python train.py --num_attention_heads=5 --head_dim=64 --norm_eps=1e-05 --init="uniform" --init_std_up=0.0167
MLP neurons of a small language model. Each row is named by its layer, matrix (down: output weights) and neuron, and shows model dimensions 128-383. Each number is 500 + 40 x the weight over its row's rms, rounded and kept within 0 to 999. Numbers have three digits each.
Before each neuron's rows, "raises" lists the tokens whose logits its output raises most directly, leaving later layers aside.

raises: "ist", "an", "ists", "isted", "ne"
L3.down373:471483419502564507519583482541496415519462467522476527508560446480457472510529514508505571506463510478512499513540480471472491527446445524416490526513568483505475534481490504491512465494448469451521427505467543525490468488455503541470509565497490518455557464480546591450606430441496467524443473510487441501459469527476505503568404510449474525564485517480517463539526540510515450449516471496476514504493525585556596539557509450465496467506556541520513442501519503546512507508513571563504606517529521478490570457509519563537413421524557444443505458559539487538565584463476569528419487449489460517450532517557517481481469500508419478475466514545553504517556511585468519476459519458477426477524499489490507513538471520499475515438524533428463455446571528508526488534460519

raises: "right", "s", "-year", "ert", "-d"
L7.down1040:566543529482536483541527446555514530526522563530462507466479494499528492480507447570503477450528423527539496516526552487545526502486532563513498479471462499513522470553507496496528535583504555571541498540547499516488479435454496503538500533382527511537507602539554546460463499533479507476436501457524494520504531528513511407472508467542493533482447504531543523499576485462569491467513546491433444528465470546519536533534494457509442551460488448521420476500522447531523464463499499516572470450496487497483521520495509426492533521511465561509518525519468442508464436485516601487537442359505502538467501479465505497438505498469465528490479428515528528496506497392559413487462509559531495476506510440497501467455486465542464452434463459472563467587587509543536542532450559

raises: "men", "man", "f", "to", "land"
L8.down287:505487460505511508469505525495482481461531567542462498502483544491549474488552531475543546507462411532446614443582560554457514431485418526434522516484514519520596524553502497569521440509544484441496531531543502437464550556462462496528492497512487511496467465529540496432541467555463522588461496490551463496475520583493506484530500535485494414466467468458404593554522488524523520459505507477495467530472430478542463478530502492513467544505490518463532515515546453424556537496443495488484460549505532543470500510443523524506539515477510543519535464470480480561545531559517536478475464545490535556425571554471550518470507465546485543497564463462446494487556451472507470516524481461631430492476444484520506560494580473522511541529515439493446581488562589486489527506528504

raises: "ues", "ue", "u", "uing", "ua"
L7.down687:465500524577550476520445453479465506517525538377533510422515481522554517533499421468448550500506475504469523560515554497538441517444502517551544509509525556525498542487499465526524511477481520467566413559486457560562623443586500433549442391531497481523512563540513487440441482532541503484482511468584489581562504564465458520520442516483515513501546511453447501502497501468537475468458547423366473548543467421518599464463552507545500464549549490453508514495483466516498549580494533535465540474533579536474523488461531459448491536551478475451435477479493564487499500481505502508542498528454464499510517559527521465452573468589518475502451515448485483562499559512512430587494452440489460463527502486461498520483476510498455564470556441527566481518508418566519498412523421

raises: "\"", "\")", "view", "\".", "\","
L5.down714:432603504485533542542482494494529576448421497485512520562461567492503498546451515518545461442604563469490524555516533512555505516544465466493469570460457465485493531489488481457557468504492522558485582506569561491516505497481426546530494533441486568552456441467505580547552537505548570537468526498604509543489508544482425464521482495464484480551502482438572574524561531520605418481447569486514552488441538471483501542455544494482463551454423428573486507520532465523569482467455471462546451458483501492510474541496510555479507437437490421481536540452480478477492471478537534452551511464508553508514484534567487517523521542567516538526530443508560432486497541484504495488559476409508485506497499450505492540482486472501515554602479459488454510563500435479421530519534456

raises: "s", "ators", "als", "ks", "ces"
L7.down298:487535485536430527510515556495546458511570522536516563540468539515545528572533496402432490455557541557547520513554461480527533439496493480464441456466435416429530515448501513492442478496540491479559511529413526524475433610463521595443477550492468441514443499566506493504595437567509541536461524502455457572492519452490423488512490430445502450501511505460521496512566542552565514535482502579509492468479408517496555455537519452482454538451497469559493493497505460491467457472504541585524465563430520527528503426553539497472533492567535540500500497474497472475522462477513458533555462529487477497410457480477485443467526501492509525465459560536505584514436490474464456470529496478518491521485491474455470564494529460530438464501439521382522485464550543525538503537525490

raises: "ill", "al", "ol", "ig", "illy"
L7.down459:467477436480491479508522520511465494443452546495484545482481508539466493588555470501487484534560486485548486501490425538567510489497535508507515430498571485569522451472569514542514469545584490524505452429510502448488516486558467462447444508466545513536461490530501572524576467487405443439459524503507492456472540437477473544548530474511514467552468520469527502490524494480502426524482484513472417498395504539457510585454514434580532565487381491512502522497500525515536502557525412453528510472589507480522547481493458534456472470498485546517499568497509436534463454484451460439519522459472508547507515504503503500558522532434467475467467544474489502518497493506545504532421482505510479585382435526494464471519438477488538510445491510466569396535490549484479530519577537

raises: " \"", " year", "ship", "umbent", "ly"
L7.down289:508514443479442464445490554490544529545465471461476549523511489433478413546480506447471395452514525516573466460450479502517488550523463534539565550406469539501502526498491573426553463467452512510528522434513574559452447571564541572568495498505521415481500580535513517496473529502498535419518517538482467500484449460497500483499509503469549492489437456535505505506495507476414555447469554421503504538497511516561560496564472548526539491495528458428534506500512415517475438542491502468509475526575525536474467539444500558496497554494596413499444490467554512542525536524510548483508499570473534512563541453524479408500521466465523454468572458535379533494481520543487509501537522513460452541474453466481507574475422504482467520468527504514538488521502472498479547511513505

raises: "ed", "ing", "es", "able", "s"
L7.down436:549548459556515393487476521550478481571483480505501385503450462477494548500502536507554428536494561472573502527481489585474430448520528503420462524505491499566557515503416466516522511537520515586481519434528502469460523478447416465495522544521586456479556498491527472448416509531447534466483482486512515544513538520450546505403460468489527587455446519555557523477498537489544510492539465420494431546484489510433522533497541493461522458462493573488499587542525519480529520471498567458539418473538531542502543540466538514515570419498490568473454558467498450494453493524549514498566486425500445447466522508527500433516550471485535518579538507471525525433481529477441467515508491556564455497509431459534426497467473511507542598481506423545545571563475512499543526474533521

raises: "ver", "es", "ves", "ks", "en"
L8.down382:465474576534454565432495526476530514480500472564467438503479491408567555473468506456464553496564488441557471495541487556501426412494474525456432542502444491473497552576476558497560509499540448442478550455463531439533502509486497452444474548523493489475469503494483511505476475486484428494511412516531522464468571544490477464549438507507516483523465455443463498438504520522467482478483520517508452499410523443466514500536536512448513478422458473518520577535485508491564483524519494516400493487502462525497540481456506485542466554510481469513484503486533455541465500523528538469555489470538521503570477509517542511514541543487464482509505501489493445532463483583482532460483492491545510502504459462558481479521484538512544526512509443428453497540467523594515529516548537

raises: "or", "urg", "urt", "ur", "ors"
L8.down409:407455465467456559494571500523491545453450553499492454529559484532451466513519485530458498521484545472513540540477442487558480414513505510528502483551499598556518510546497566474500554467499515489501532447499547552505473574476534510566453447497412468524491425512420496565579532490528451468505551536483432419431537504546491535521539463462477467551424550438468462518514462502577438581530534505506490465507525478484517437526505470467561457475472509485478502513501503540557559503517494485537490457522517522520499479477535464518505466470542476533463507451529467516542510637501430471517484498612512440485474572494539541550446525476530545460433503518488425503500523439430486462501493487499467502562499466435543503438457530446508467569447557551499434521448475532478492595567474

raises: " Apps", " October", "uary", " September", " November"
L7.down263:506471587428475527452559519465461450461503493542520469517491442422541493496457440484489457583478454502513461447457561524505545491461533495542500543504536500533463419463500527516544504558570495409480496477479584518457554505522528433456507439513449481457442603491432477447503503539524459432506494546471560504526571517540553504496500453494401532457458550494508453511489509506535433478441442565485481502515449491464536520534568456474535543426466505534458486491429467454451539581508544446503490570500548548536512506549524482523530492450483580526522477510575473467566515490440530613530528519461556581482557535486492480430512491539590464492431462471532592516481526442492451414507509519521433535485538452463560496496392506529446488500506464532531561484469469500556536516478489

raises: "ers", "ering", "ered", "erson", "wn"
L3.down666:488442523511533489498496439521439568537541498458536492544581496509500508484573497490436524487497558525587478494484465475458503467456495480547482521399486511528474539493495492524473491502464473517555531526427467449492500455539495535475479479563470499515524469547506514447427473526433501525484541511488453555523531463526565544466574469494521489513532498488429524478484445518498555499515460454471605506584425497473520523470535506444483550522502501481566505408438500479488476468515502547479501501501491450557547485464515494545539521533493526508454513501464538480513461501538398511497549432518501484494528479508529559475495514518577537518440523646494559552480428459485479501494413507432459581494451528470495549615428518460461437587555477526443452466497534526446464561521476

raises: " include", " have", " provide", " serve", " produce"
L8.down924:534471597524561492479548466445436529552484422490519552469569526452488483584436502549480476548548427515539535531457599470513507454533486498469529516556472529448497410470536447482553572524508534472453508462553470492518545512491516483544539527507469497513512527485444544483550510490510531537486492515575569523476507477488461615430561475549489569540499462573432475491535529459499530514448481550522521508486481491473560512482527471541460529500443563565534514494500484405496486496516517444513526498498460451530487463507447511452496491447510503490526535532478583505492516496502530541495545502535546503489584523494556451580509518571498502457538534508492515498406374568540522493539516517378516562507477464494504511516519537569545478425445523535415564526504462438519584467483526

raises: "ment", "ments", " the", "man", "our"
L7.down813:492519502495496475468431489520456527473550458559487507501475478522556544518510499498493557492541469485500484435569458480465524457521470540394525497485508447527445567515490486492419471469470502502484485510483504457435510456523538508586513460489551521462454494464575501464542492510435514467452527518541449531503522445582450457478506582514535480553431467473472497531553473492454561521478511473548483499462482513511561471514517445482511561452475457519479566561530555429484543599417513509541486494505434576512455523457469560509567586553461461497508556536551432480503475502465470507494526527518551514528528534500469499487491527496515452538561558488472480500508472545466439564595551481493528491472442485461541463479547493530522506489412527519433424546502534457515502536592505

raises: "z", "les", "yp", "la", "hed"
L7.down1041:485515428475519540499557541455526526507541514461489436532495523524490506549500524534470548536513592511435450575474439479590508488519519486440433509425534529467450503487530504531468453539529530463490490467535528527437503552506514513462500501430420540547554481512473520552482381510558468476447479519465464635511498540493518496500505400467492505546468517448493521512468560480498473529543502534498378542542531451522479444455512491497493496453504418462506463484464515459457536498582494506543516533492545458512475494443523544537493514463654511524495508512633461496488519578480531527516490487535524503491521514457497532526495472526550530495508460461566490501484485393451464514494441476539576586486494526505513489428539525476466450418495531507538558453464533452499504575539493

raises: "et", "ove", "'", "iving", "ola"
L5.down199:509490465503514518529516554463462441498573435488478515493501501506483501599536498461499497574414475479485593447549531527532487531527499527426510587477469460536532456562547516468504497520475465494475523437466492566453433564438522511528413583459501427473581430494500491499436555472500534490529558514503552525511533498458477452450414505464492469492522466496514519436496472445503484469511525545582538554444567513517524488500423442550552505489498481513495501531496455446582477477502492516498429432561482521511475577527529535489483422524575518524499487506466571540539536504497535506504485642609462525488453436526485507541525529505532437524532479467533462529497535503551552514518540540557485502523481491551519519444463505534543451420517445519597487515440435475458436626510471

raises: " which", " whom", " course", " example", ":\n"
L3.down196:495530505531546491497506522440544500554509506528466514494558477479503487518474507494503464516497549520449489556583485554504464503530492545518434501498543479552430562531482451524468488451524471565514504496513441442462511587446514487501496516521561482503562474536509538516477512488468475464473495446596512533558408440495491500429454495457482481504496568495539466502457499508499467513461528510442509518458483435581493550599508461508536494498457464448523455529483501488486530523490562490510459551517460509477449427521526487537520534458478447490465546437545496487494541583568501559432559548534506483594533501462401505465480502494532430486443499536498590413507540481517526513501515514467480483452473500565517499424516493560485463525471352505528509580535465483471475493537477

raises: "ives", "ive", "ivers", "ers", "iel"
L7.down707:527532438491502467534445441498476540528495440521502545503543506477458526441542440464470501514437432510516475518670541581493474500476500524525564479480469554515529416497515480523494495537476508468452531482479524590446531529449494488467498533547477528446515432560517439462518498508451470511505438509533543540456473551533432513464593565546518517575477513555464581449495444518590524517544542505552423499537440465530516518477500462501491560529477479565481522527498483511470534456488490478550467466480563519491521490447479507478518438510483497498498486513547546441492555496485478433489506463470487517450488503565490486480449531560508491500500570442504485537488510527551477436509573499475551490462545480499468497509468518472499497500479480509571523490537555502559501478519534

raises: "ively", "ably", " its", "ed", "tained"
L7.down518:545544551562500492535520489486431537519427438444470511566456488483524528542453555464472548466441475413522460495598465479533483483537476441504551496484481516563527553530378506500519555470457456547471453524515498580572484452460503475437494538523529501411598476531442496503444493436533526504495460487541447472546506472496532528517452461514486426483489497464517483515519591474468491521526442506486539495459529481494494475526504495483555453507510514452514513486555497551466557501508549487503430535564494437523433528497511464481581471466538436484544579490542470496486446513476455464515512527560570490482482515434560531431491535504489520559550537521466467469447526526483445495471552531562478461477427501504517585519527508514533505569480491489489485543479439457501537509514546

raises: "===", "==", "====", "After", "This"
L8.down14:455424467482527532570504491510499438459470513495566461513556477483528471568466539549502502494517537453507439533552531569472491478469550430533496501529449450477455526485521500452529449528490532469477501407525485482449532477437455506499436432510599480426366516446467474476499578533475595430561553505431532453508450550455514506480525490483519569492522452476512497509495445500518499519530527478512511451577505456484439508474535532451558523468458509524476477518463521506458459575483547458512399497446506571516479470511491501621522497501509594525493500500565505498462541533453459461505416452602460553475537493496529536494515524554556427532433484533528484530509492523436531534494440517467534535498528506451501508518533491586456452517534543532496534472487501516485582483466520

raises: "ust", "ured", "ury", "ow", "ood"
L7.down147:555506466490561558484518582514509542583492522512557505525485471504537502510505505554492531594519523525562523518533488527510473493465473519596484434520530445454488471481459514578442504442528535487509412430477556485470513498441422418532436513517521499551520447486568508468490531524518502500530547485499444549564545508446473453558493476478402514519513563436483420548452544453502526539500521437535471428422540551471486435530481543549496512495433491435560503421517483494514524570462426490495549488556534491543490506514532418458497554490520532420466520555517535487523518598476494537551518472627513496512477602449507460516491511504517533550517482522533481517469560439554503488503426453515490482471498500443449458464520428503483517545462498491505487489526534476519421486554522

raises: "le", "ulate", " its", "ulated", "leton"
L7.down809:522469536570511468486532520592448463539565536491470553512504471463517448475488537524496518536523475449488498492516517456487575455478574514469517504521538560454548490502400512507472501506518519486509483470428474493513484518510540501481441468552504430532598503503559554434410532492521460480476481513471481406548440467503518528506547497500487377466528536451501510548481525465536544504520502579525527531466493490520487488558505482481541492581587462476614463474562524451483545533462514454398522555485525455534432511509542586472526544499537568451506527533561544539450509518540577521482551503545538556498506513495466501557432529499519482530433506516524537513544431464537477602554510467531520465542437494590551463435578543531548512468467523514482427466584510585510502460503466

raises: "id", "y", "ular", "orders", "ids"
L7.down1056:507535508480451504536502471530556566574588523519499473517437465524520512485520513442493498492559492499509465548599460459559479529496462401500438440519564480505451510516587509415449473570421431441541534480454544498504457495420547500495507503500491567571471581470437527513500554499474498460533483483451520612493434615517523496526493485465554444511545553531583512504455533533541524556551524532532504491464515530557516532456557519616544484455514489442536508519524433512496576482555562539509547502470456517542508404524482493513495564469499557596503503507499512492524494521514567572427537474465515640514470469454448485478475456456539584543450479517527481505446485472503523544436458441485510530501526455474530496569481490514472420438571560507439516535491495460542424489454510

raises: "isted", " Title", "ware", "|---|---|\n", "ists"
L7.down828:572511488415574533489504506476489482588432532444500550515549505482577498495555521477405571507491508571528506543525505479538468578537486476486516479482532514516457587505545410598520460463493467559528512459554542535468430488486468554373580507483562488474490455516502489510484536509528472476506452536528493505498489523524486516451458462454535493489577513487554495578510517505482505502519518507504506544526466427417522590531480473544477459498526502497494461516467455535421415488470481496534529506444466437545472427511471466502472401497566560541561450528483511524480525476524585499566505423517444523447530507468487525544474484488421523514475524485531534552621500521500494479537486537511437534439504531491498548460537526481507546467469409478501520484467465550483529508495466

raises: "ize", "ulate", "ify", " compete", "ise"
L8.down169:532512493509489571476485500541544579510480531492542527502429510395455572559489497482473552499495494515542604499492559468498476593523446501485518497511440454518443529474440452503467513531412532414488482461575490561501566468431544544455510468587437544537458543562468594499527503475571500528475481490517445457439463537483399512474553509526502482518522475539509523536531495444520458467480435584484528501530455457546494510480532509437529546551559521507530470538405451501544502521549536489473471503454454499544504472523533502436520498479481429527528529514504584520515466491504522551530519513525503507442495486428517506544447537546488535496493455499483505496475390522557550554431493456385483543464605511448517501421538513516470416479519476423485512465564500461469486536481572

raises: " have", " be", " serve", " perform", " become"
L7.down90:498525543416542527492495560452511563492409468536562541503492501495513526492497522530504468552468426586482537558538488487470480456544528495522570510563454504511524420451406485513577493518515507450479449491472501551512504539446456492472453569467509540512452489521500513447572500533543571500524486525469543549501483591482440440571532514458441550475494454496453576551498512468518493474494403577499537504488456563462499452446507465488499529438504505484524486490458472454523557387435492414477478510483437533484503528489503493478507543513527564479510485497490475494520539510554466511521557446521524520524474520486469473414566552518477549515520527567522476516507454487544517483454459472421381508470553503485536623537536512500456457493487573474507484512476500514427529489443408

raises: " which", "ft", " whom", "oth", "pped"
L7.down667:514491441528541539552533510538536479552466440464526565483521479429437559556473545568471489534468518471529555486542480485469451528527429458486526484523487443492521449448478592604471499422554496488427465471491528485550473509546463517524451548404476511515525510603459514507468454520505462501448534479529507581531574477502544462544534550458472501453545477482486482466445524547478577513484445530434470448458447507510489544517453493497542499427459383506483464486562492482492549428545572486559455478577500554459470505505552507514528465494591491452494562522489508483507526573542539477486510513535471477528525473502489503544497446432481520468461572435526551551479514506474566517479492429531490512472493508439544546563505496532440416495591506545525500565461464459420494509497549

raises: " month", " day", " year", " night", " same"
L8.down60:570436406503538406545512512494429510457460519452524568513470512502499497572457505488480477484496504478553472464513476490504438520476448538547579498432488528580520407445444513472446477514529466426486507526506498513462516577516520490558503505530401431543431474488466461470546497438533445387594527469485514455496483561560496440432513497449488537488452555536528490463443478489450501562499521480548465448417453407438505460540526497438539529464471465513473500462521468517487552461491461462530481521485490471503522510505516532563455512496465527476520541496486472530478455508538540478481494467537476477545493448416560545532520567469574560504450461514459500552505536452498520557485515586535456502511474477467450521511486491541497470535525542504527488411434453522502473457480483

raises: " February", " March", " July", " October", " November"
L8.down1035:463542491483526483547588499492550450485477550485480469506441487499545535491454509526542431526456486489499455486447577511498516447542446544527503552513512576560480482536518448516486492498526444429469497434441544515448504485544478506504456461471438541454399555430461523529436496525543487462522438510519508478433544529570526478399500439422505521459512500554445568490556495546478498490522460516568500503476508550452479559532539518497503520475580586443480504521471479547446449427492481531466552460460550489573529538520527560577449456492461548504552435504534466544524515503522489524525548434529465512405490544476545479493460543490531571559456480508448487572459512533512512459499476582483433491472491536477516491487513473591493438563480441521528545507453476532469575516472549

raises: "id", "gen", "an", "ids", "oly"
L7.down215:496527492543579454526467450519579580542501479527539573529483479546533557591476527524496590490588558459598522531481520517472471501476494547527467512383467406448543519489546484490432477541444455474489507447547453498537440503459550490465518528504451540549563572509497513535559459481436510494520480473393474492509509489474484520572448513490476436498555526460521475565587554531454517527556546528491490546450462500485493508475424512517540469553521483446463504404448497525442545513486468536535409569478524511516508464535583539496465515488491524543535497468527514453496565512476488552502516524442531504540510444598482478544495400482502527539467535483521517545466493494504562412460488496537493546443559569517528504494562488480473525558538538505534548419529472517579455495533542

raises: "oke", "sk", "ok", "ic", "ran"
L7.down1065:574472518551532483507558480520580507423518517522515543521477505474453523539432504422469606521520549479500474483514518482433468490489455534518459517470419498494575488550513546450494539444519478454539486530449460507555508506511500490496508477502473507483527406425431481506594470475501443567538545507480491536453442480515445484497449513484488479543542562565556484510461511483550515521483516461453502556473516462540540475477512516539488586470474451495509505527339518488451566452505453519510433529534492516544540488541532543446466486506499513551576471499547464474588441533480483559548500530484520491475495617509527551500541486493519580461488506492523587504408491488505560508448478467495488531512534534524586548532495506443452473588628520458529569496524470475508502464553512

raises: " of", " Year", " year", " season", " month"
L7.down1171:553533515434579458481458578540470507484517538534529493465436498535483525534476450487487526521466482545485448405455475505525474544512524493559545509467576458539415627577515460539553493519484509474543514559440439516472476537575601508457553502495486439509473523511526537543546510468539516457512471487534525453529496484457445530550470480508373491516457519494523468474448539519439467529478586419518507472521456469460480456459439485559502485536415466470510531529442377535519481500503506438552504509465585505525514526440476550438409557424476511466458540458488520494497558519495489563498466466455487503498578542485510501513497487513532440488501507535510556532545449527437537587498498455560500484516483460454484482470469488534525503554511503461502534463454465468571524456535510

raises: "al", "als", "l", "lia", "ool"
L7.down1141:537543511507521496424472494499566469542474504528513508507494573507528473571502574533483533517533535558464506555518444488572499538559491522562500537517521499562473522474511580509399434532502560524580478453487501479556493498449439489539435547511557477512490501538530515460465406540486490564476505486473588538535474509576476563501517582513566446440502511482463517501484517444549525485482526504526524461505507497468445502492470492527417548464484504424490510487491526594492531558517469491451486571528491422481465533448457463459592499521514484552558522444455441492482476458479459495506514551451494497487478466458468446552551431515470468478497546496488482505458591579499561563469495473505491420442490468514420570487557502445499498474549514439511489460452476457549474532520527

raises: "ify", " the", " a", "ize", " what"
L8.down812:476545582499483457459536490461536535511424456534504522407514452505469543501509540432535458457539497486501540435486541463548517508456467576514521531491537574490519503501481541394446469472451520471478549506449526534543517451532499485501473507483514453489594550488457549451471486456494477507493487467507470410499448447451499587433410452410509448560451509518472537434518461492554437478464485544488592524554514479568520479525520503512572518609556518530496409470448549443523477520535468504477579544492460516417496514517541547540559514490442479473558542553459548476443532431492496525504495548518501482509521473501559545496529584546425519534528528554524516522455464527489508513497491511486548483537495491481555472517469543464546477525492484542444548559502519534529562437547550

raises: " she", " he", "ks", " her", " a"
L8.down595:507425516489442259476390465460432512534539493497523495432539464530474493470517529486538531527516470461372488493518524519451483496540470500494414489523465424545459495465544437447492504501532429476563537524515530452452486513528487514498473503507523490462470481470578480478510518513440512486521530476523551480477525487453511474446529519487531479521511488447454480437474450529446539457470516489459460543461470536545522531518446506458524528476490466521536570515493484563463500514521511546464491510540455495481499493535516455507498470445538493502596497439551452540491530507495479429478523449498459531452513473474443517455440486499485477547518523545537563537527583466487538500407544485423460490465499552509508539514484468534505486482546487540480482555488517528464531447518529

raises: " she", "She", " he", " She", "=="
L8.down1281:510483451465497525467587525510539537580474549500545475495457507506572517490515620533531535519495516440498501541446467547515439476513499489507521449534528437557462463464517519470527485537504485468458499468520515548551541496463466420447549534479567528493513488498534619476564456571494541423487530481526474438552554509503578488471458493440549458453520550491465510506496532509414542440485459450519523497494419494493529501515443527477548526482433479548461563521535462557384481507512484601552516522510477524480508483511479451545477372398509595489507478497512568489472428461451498431475476461487448471468526536505380512504528505481481547391532529517477544469532503493472586426440539434501540532479479522498541538454493501549479453498484563463624489478605510532460535467570426

raises: "al", "er", "ists", "ol", "ers"
L5.down1093:459535480423521514507526530522555479539493560534485537539570559448556570535500563563550482544534484600571509501590443449533478489452519470482486441520568509524492549453523539521550526510549516489613432452507532494532512449489457532469476523487501482484504565518467539455474433459449477512474495437559506502558504447521485461484571529524488484527497488552435462495502528528485455549503490542453434431486450505449562527506641514528426570497489511554491495510508515501545491485444515468450443487598566520552518424475459473535521473523511539518559562508473385529538463562416476516525509521499485461505462463506553469459531584446482510484449426527446576505538518544530459430452527406402470468565546518453464496558477509462500506422489517463494475543505526508552512493455421

raises: "er", "l", "al", "back", "bre"
L7.down822:570483459500497522496537449498493524507459542481507470517447523489537497487560511514482466569531474491549500526479504512516483552467592508462438586508528452541599497494524530517460525510533551457549484509529488500472485506505513529530471450488508503552503479471484518540455507518456409437486463414519443458528479472571572500424510515531487610490509508451475530536543501495579580519516491478510504485475432440513524556483526505591560546464520534512474549511518470534494524485526509521528516487548457553485473524480526465490579542491517619520404561427435440459396505499503489526468483531507460588419476452395445459476503529511471581534430515493443458442522533480559523506481531551486463450489547489521465519461452519471504480397512507562471390467495544499450461574509519

raises: "ers", "els", "ro", "eries", "ering"
L8.down438:473487515545495463541549431447427569515491499534553506540480480574508567564493461458422490491522580570495520470529416504470531491483435506547497490571462527537554481476438528491490573448445492539568567482555473468582486471482528504507483418532485487518588471535522541523474441546465516510541502521495531489518507521555483527453498474505503392493472462382467470510591468552555566521483471525508545491522528546478444514475442483454538415597490512444544488499424481450551518457412501559508429483495481476487424467553567505514536520574508465470491516499484476545504460483496481514426443498495549494499379462501514526410546412524528457443485514532449564528577494532462508412495510512488536525534508470525542412504439524541457504525494512466514483489537553523529547449494476

raises: "===", "1", "==", "3", "4"
L8.down671:546553469447487453507518434444487519479402496450462500464492543519478450425519621503514580492501570518458385489513461555538464469482516479454520483483466526450474491466497468473522524478506522524457479537567430555532420505411519513519485437484566477445490443520520522536494565501545516525557515493481589401488496503524534537481517564476490428434483492495515521495507460550438540475501513451442510482612463515490466462434511524491460508574552505438486492512479472526511506467467486491494481466510505459487540415504506500516502469487537517511504544504503524491451452521502520464480369520513537513488453449512440525486498502533559496507492407540519553466459448496490517487462530523567516468487500495497435490513535543517490483540482577510530499487526422473416539474471491

raises: "ur", "ire", "ires", "ions", "ines"
L5.down898:485493389488535501516524525520503478487547546447446394485497517460472579498524446539567508476572472447487522442448478547501464548463444553469541520506425521518384539433482494521482531461431512459436521419560461503501537444568560505457491514534490517460477518490495456472436434540543573501509519477507557467464569486489495397580518470459520480506491530517559472436507480526467552349454488532479495505540448491451490610493513484497496496523535491554491475536454519531541527546428533458536537507508494557529567495409512506571446469446510494509430571492513542519487489561526472513467485485435454519449507497476445484500512540490529472490526512462540563481434450509482470514478507550511534479426560537527485480546511421497496547512478504468547578513540520495482465537517596

raises: "ely", "ure", "ant", "ured", "ess"
L8.down27:521557496495531420570508549516540492518435492469501529539493470547450463576563496494508493587492439514606537476570473529486476462492516478429526472542518492509518526357532544480523478572513466447462519487504579508498448470508537459486423489494489524487480447501534588445539523441474495481472502481548515455446503562437493505500488525478424559488519549439509552479493465515494452538478494505561572518457486543471600465546493493563495477414442509467500489481467561417520460481483564552474514489446474526531549569512410477471537575511518541515559500553541500527513458472534514473523532487467533445527543464440483531490488501509453479581442515408514511582596541544481532519481469544480469546495581456546507502576507511567484515509538507469490473509525482494540511536510528

raises: "ional", "ologist", "ulated", "olog", "ulate"
L5.down626:465442538489499545446470595570468508512563502540536449496495445477490525516503447490491512460467496445486483452501540584520538552495534537516410557532528454515526494541520551421542498483471470461540439512480475466516467467494551448524508563403512488520469513494489511477475483499477548477473496572472533479472499559459525511493548527485583471542539461473477494510456521457520533519456448450531500516517505419484508500462548463479544518536488468442493472480555526478480548532465535488498469522511489494558541506494403447561449543530521578456473445474537476522445514477478511527476505552524408570437426434430428572566539572507515532550464534458507522512472515477528498581435510433456544507455429441440550444608586528527519545455492486449473543514546501454476495473583506

raises: "ver", "ted", "ves", "ts", "ps"
L7.down1238:421506489462460547458520512487582485460479518478484483524449456406569532468451569423473504547453548460539487456516516496506480494577463458505516538478480474489530499598512521522509521447535504497496551472419586484531454581551505532517452463503493511464510512471442458512542496472498442537521422528496557453525472452438493468516546423515433434491466516432517502453421531540569557508446488502394514585499491452509513474476489453471529521464477461509490605570495548446510476547535472579481545487534465501477440549496474577585559513437527502532533524563561392492482518501551552477501512557546503414562497463443494546539485484442497485479448481496514533448447519524436537476475502432561500456493516518511496524480532460500474459495482519483493467538478553495501489548486535

raises: "a", "ights", "af", "er", "aves"
L8.down1011:535466531445444506498486484470535470564529557512409541541506541557602509534487535498563452551515507562523488521497471458485506514474491468518536467575479478438591482511470450533550468528495541537527504420492580538463497489429467396501408571494478491545500479454429538434461601519466446543506545424507443503526466436440520455529525535437453472492468529478541500462510464501529500513544535499478520466470481580486544510472556567471497502523524501453479529571459544495467511474540436491473523481478528559479497540549490502550529486536513476503560502465516479406550577444522451520492457485613508511523389425509494424494498456505503507550444510500522505513501474516492507522462476441469465458563613467535485488486522500576577462501499498511523374511437549463535503543452535

raises: "est", "ests", "as", "ends", "ics"
L3.down168:500499478551494577502512501490552459448516484445489523481506500486517491469485502397440543502512491488425535442528495456421448528534493540498578375524435485459482484562415515454482476558439502501517583587524499470493485502481562459473539488552465470497454464366566481506423438522533466581506495481529523509455508549497521482527527461523546524523507514530483505440474482490477495549536580482499446475501509539534481483525533507507583497597523513528441471557523517498517511484481471532473477523521391476524527454581506465501481570438443479542441421445484491523589544443474477539438545570464484493455446443499456462524475480540498539509515517487520431578532535531522473500450507517487448480479422548505484490514499503563574531482593503420540479505535446542455466454510538